{
  "n_layer": 8,
  "d_model": 384,
  "n_head": 3,
  "n_kv_head": 3,
  "head_dim": 128,
  "d_mlp": 1024,
  "vocab_size": 2686,
  "activation": "reglu",
  "norm": "rmsnorm",
  "norm_place": "pre",
  "norm_eps": 1e-05,
  "positions": "rope",
  "rope_base": 100000.0,
  "rope_fraction": 0.25,
  "qk_norm": true,
  "attn_scale": 0.0884,
  "bias": "none",
  "tie_embeddings": false,
  "parallel_block": false,
  "init": "orth",
  "init_std_qkv": 0.0209,
  "init_std_o": 0.00521,
  "init_std_up": 0.0209,
  "init_std_down": 0.00319,
  "optimizer": "muon_variant",
  "lr": 0.00942,
  "beta1": 0.95,
  "weight_decay": 0.017,
  "lr_head": 0.0096,
  "warmup_steps": 0,
  "schedule": "wsd",
  "decay_fraction": 0.383,
  "decay_shape": "linear",
  "final_lr_fraction": 0.1,
  "batch_tokens": 65536,
  "seq_len": 1024,
  "doc_mask": true,
  "train_tokens": 488400000,
  "steps": 7453,
  "dataset": "wikipedia_en"
}
MLP neurons of a small language model. Each row is named by its layer, matrix (down: output weights) and neuron, and shows model dimensions 16-207. Each number is 500 + 40 x the weight over its row's rms, rounded and kept within 0 to 999. Numbers have three digits each. A neuron's up and down rows have the sign that makes its largest values positive.
Before each neuron's rows, "fires before" lists the tokens most often just after its 100 highest values on Wikipedia text that the model never trained on.

fires before: "| ", "(", "– ", "s "
L4.down586:476531516474585516547489488507571464540585492532499549419439460492504462522540485473458461582608540465495485502416545474493480499511528399540452466458449559560517542436499547523503477463443457522510476537455551475473457476541498507511501478565551526548513495528504586530518519463536548513435547543459462538523479460487534495466499532424517525538473540545523480534478514455471481503474461494512515511497420480491476528492511416567466467488449425476570500474499465459534510528491516504537458417504444493469521527456497468448531519518515578549564495520384522562521598534480458447

fires before: "by ", "in ", "at ", "on ", "the ", "as "
L4.down250:442519535531510519539492528444528534478522486504539449449526506460504560574572502581597468475531544504474512497456475447483499513486481474456524518428506606458509481435485489583556534506500532498486517469522552568465486519536528499410599541473560522462462541492512489500450475474496539469416481518517524452453550474531442486452599469436492576414468441539484507487551472516510508457537540496505480459525596477495534454406478466490435534512520528489478508432568459471478484540526564523478520468490460521505554449464513598507485565453414514557504505502556506448480506461520445491

fires before: "==", "The ", "In ", "===", "== "
L4.down892:578450524509553443517494523448470496509511516507533490519423515464493511561472463439432490572583542456437508469491489515477470508581538471595513567471495471487543485445469521496501483548460416521417526530510476517536556536555491488542508564540504479492567484482543475418480523588467507480497493537464520534495461470520463478408478548446501496536602568499518454478495466458490480481487473493492469443516545498457518512537409547474533453493502486436540551419459505483497555504478543517453555454585574413538548553488544431412529524602467561437575531496516495564543427496477499528

fires before: "in ", "to ", "from ", "and ", "as ", "on "
L4.down817:556492483580416533476510506482564514465484521478520459476459580505476486486520496473437549490499488491532448491472484459525515502530489525387567449464597556491480561477497495486481569494477510480479454497561566567490507498480554507491469498524502452518519482581549514573512413431491578472529456447514452506484516445512543542461489509475493537480518543455522484445443537520513510521475495473455518548465510415562498466480486501475462528466528497552501540448550455493507428490501497578475548545534539496459557494538476533497551501471485480479491495566470512533523539500415500578

fires before: "ed ", "in ", "ing ", "able ", "s ", "ent "
L4.down928:485423544453509487537486547533496563545525467565519440477564382467414509478516468496521487504524496472439479486439488535491521482494495497482542505465510404469540500476503538469541500557578545494456425565531475478509525468554486516528623434486498509525482464513547485502482502446446467531561563508405510476605419545513460424546547516464552497465476457481539544403460507492537465417523451468517442515481567516491562440544528595534546530453551441487491523513496526526424485481517477533534451526451458480464433453496496461427412535555470498499500531514504588453451477507501503458

fires before: "in ", "on ", "to ", "with ", "and ", "of "
L4.down177:485538538460529500486411507499505505513517478481594561470463561522533500521492426544493515521485470542488556506496464437484423488487489488477495489461563476498555513567506514534537520509562473530565417527463476459501456519475510416497542519600510539481540485517537483463458474470538541466497389531469494525533486492560571429585532514512502466525465489545557419442512458527505463432504449495465528449519508461513537460544446468496538467536511450522485461458514454488511506518484481498497462489521500491479473552567524475482562497514420485489443507572562462481492431464515444540

fires before: "ed ", "the ", "ing ", "ed", "as ", ", "
L4.down903:470590442542512472501492471456550573513515496497453552541529576393511481539459446536495498538549564554493489460493520515481472552498429537462533517490469557510536440509485509536476531496442432494486499492526480501479393518472490560532536489484504400485481555497511467451521486443501422509506548469513474536592504529524490490477462474481514477471486535471528499493449506472492466467444534585519560450580610477473620501534511563477576424525500574537542483458469488478517470558522504449558562501518521404473484426494482554477519402542534455533493512500582547485476510509486484515

fires before: ", ", ": ", ". "
L4.down882:472519468547460486519453479442478512472472486515528529518492552505531502538542434557535538552444457496471513539483445459418518452541515487473578573575565493486443425528526459481478566519499522440502435500525539542562461562521487441493433504522517466507439512435484427534469457494421503484554529466490541425549466466471448478493490445484521446467500545510449458506480453545461533431480506540494544515553533528514510494538459552430537500538476480476496520507555462509546509478490518502497493498453505524502475495500469536594534464459480433503481569522492502464526497456435432533

fires before: ". ", ": ", ", ", "ing ", "er ", "-"
L4.down469:545502523522519518510508425514487451580505500509549565482501427543534493510506426487442550471519487479519527550452540472476457518539574549525544585497539549446564476468487507543587474512543443507451467449532555514465461540515451492538499497485531499541576511442531518479518449478536535567469461486528572441578428518471445595498447495472522466493508528434499559545583480489522475533486519540493500486462529464462509514555528544525506498460514484432492474563477454472477485608467527526497441577495522503586579531530532440440514403520530448534492511466528480406471430419461509476

fires before: "==", "In ", "== ", "The ", "===", "=== "
L4.down193:562535472479492517556515503468454515472476499533482510510468518434479424492504495468500492500524499525472488509475506488512473493512525517508513524490488506512490525487513485478472511501492535496475535517509552516518493497504505505516515524511482500475495468501484436520485536500458507530503498483486493498530487464475472518514509505504507467502584494474567479554524510467512518501539523536558493510436489499509509502521475527501501471531458469507529505496518531530495501497483480485513526476511534459499484483461536532468503484496516457385444487576468459502473481490500499544

fires before: "(", "| ", "% ", "00 ", "9"
L4.down417:578502433502502534529417514536504537453438560500525531486533502460453513475394542534463509513501532525521476562500446419493518573509510498468473499459507496483562552477454503547542503432486502515462508490507503484437423497509510504468537520478505495432497465494468518518457525530453482540528476570497544492470466486488492474550509529426541544473503483522479495432524510507473457551505527428458436535571477482538435479466522483564430478443483502501464522502438411548460552503461546472513541491490512473455518498515558506460506492475560471431532521520480508456480519463548528525

fires before: "| ", "- "
L4.down590:495512474488498525470454479518489506500509516501521551508499500501521501493504467506507477502468528509490502502487507521461518484540518517495486493495485498541497485491481501447462503488481472488490515485499492485490503505515527465474499504517513542514490491542487472522495511476512506503554526515525478487503505502502482503487503507512502470511505518517490495489497520470479497524503449516482510489501497493517509517479520516519504518505480482493500489509492522517497488505497516476489472501499520506488502518482508480515475484508510512489517500553506497506492504503506490472

fires before: "| "
L4.down947:469493538505482560585465473473465464493457531502485540551496512511507570508497412550472466488545493539497426478515440472467411475483513512558483509466469512471521505501482504436513470526512514450460493540482448486528466473466565489500479508544459515552451444479482502456493511534530514554530471472425449501529501536489494413516466576472510492445502454565489523486477534502463475452472536481544541478495455507509541550459549444444558499464563409455498552500560417560513541536409466542473491413534551525433495466521573478424488469488447536461561599578540554550424493480556532539

fires before: "| ", "ate ", "ic"
L4.down650:514511476522522527532447515466579529492427488470469544482487520448515431502549476479478475527435486492500457515506493511443464524493473508477527540490478480460475487533484415464546555520523524538498511546468536516529529538438521556517519482523523470480523495495492481544552488423503445514471501507561348507526526482494528615482490512505528514500556509489478519491520485533548425488468617533533475567546498524464511474487440578448572507527515503415453522494461539553498529564495485535467512533532416468468439460547432416485480529448507498506520536509581538490459513488473536535

fires before: "|", "| "
L4.down756:453464448509504567537443525451562529509486462520498490602509422540535495589496509503534544469510535464506517497583506482471495560561464468491507488569535533485519538433513489473470493484564492498444550532521553542524532502520539497504501512480585533536476560511442499521490512525588515482459499492456491546509490542407517451536523466520497531452498501541540535479440491532522515573621533479497462448539523501512468542377459621477465509560481507457486545415485529542476518521460505558567475536534571518502505509512515445507497510455455512449500493457422496530542470418565466506

fires before: ", ", ". "
L4.down815:460584532493498526434568475524535473564628423472540486444511425513461527543426488533500464518483420529483549488505530507448552522507438483513488540465508466480489495527499553472453530524536472490518494554551504512503519429505519533524533444462504504476529573555472449541552530477497517477476529501500590451501473470458493510432524497442481524491520458473557517486458545450516531444511543519480510462542487471500476441431482516416566502492503547473504482507509428540479558517507549447482480507476465513498409495449516541486505451553533488501544444563540467526486488518504507442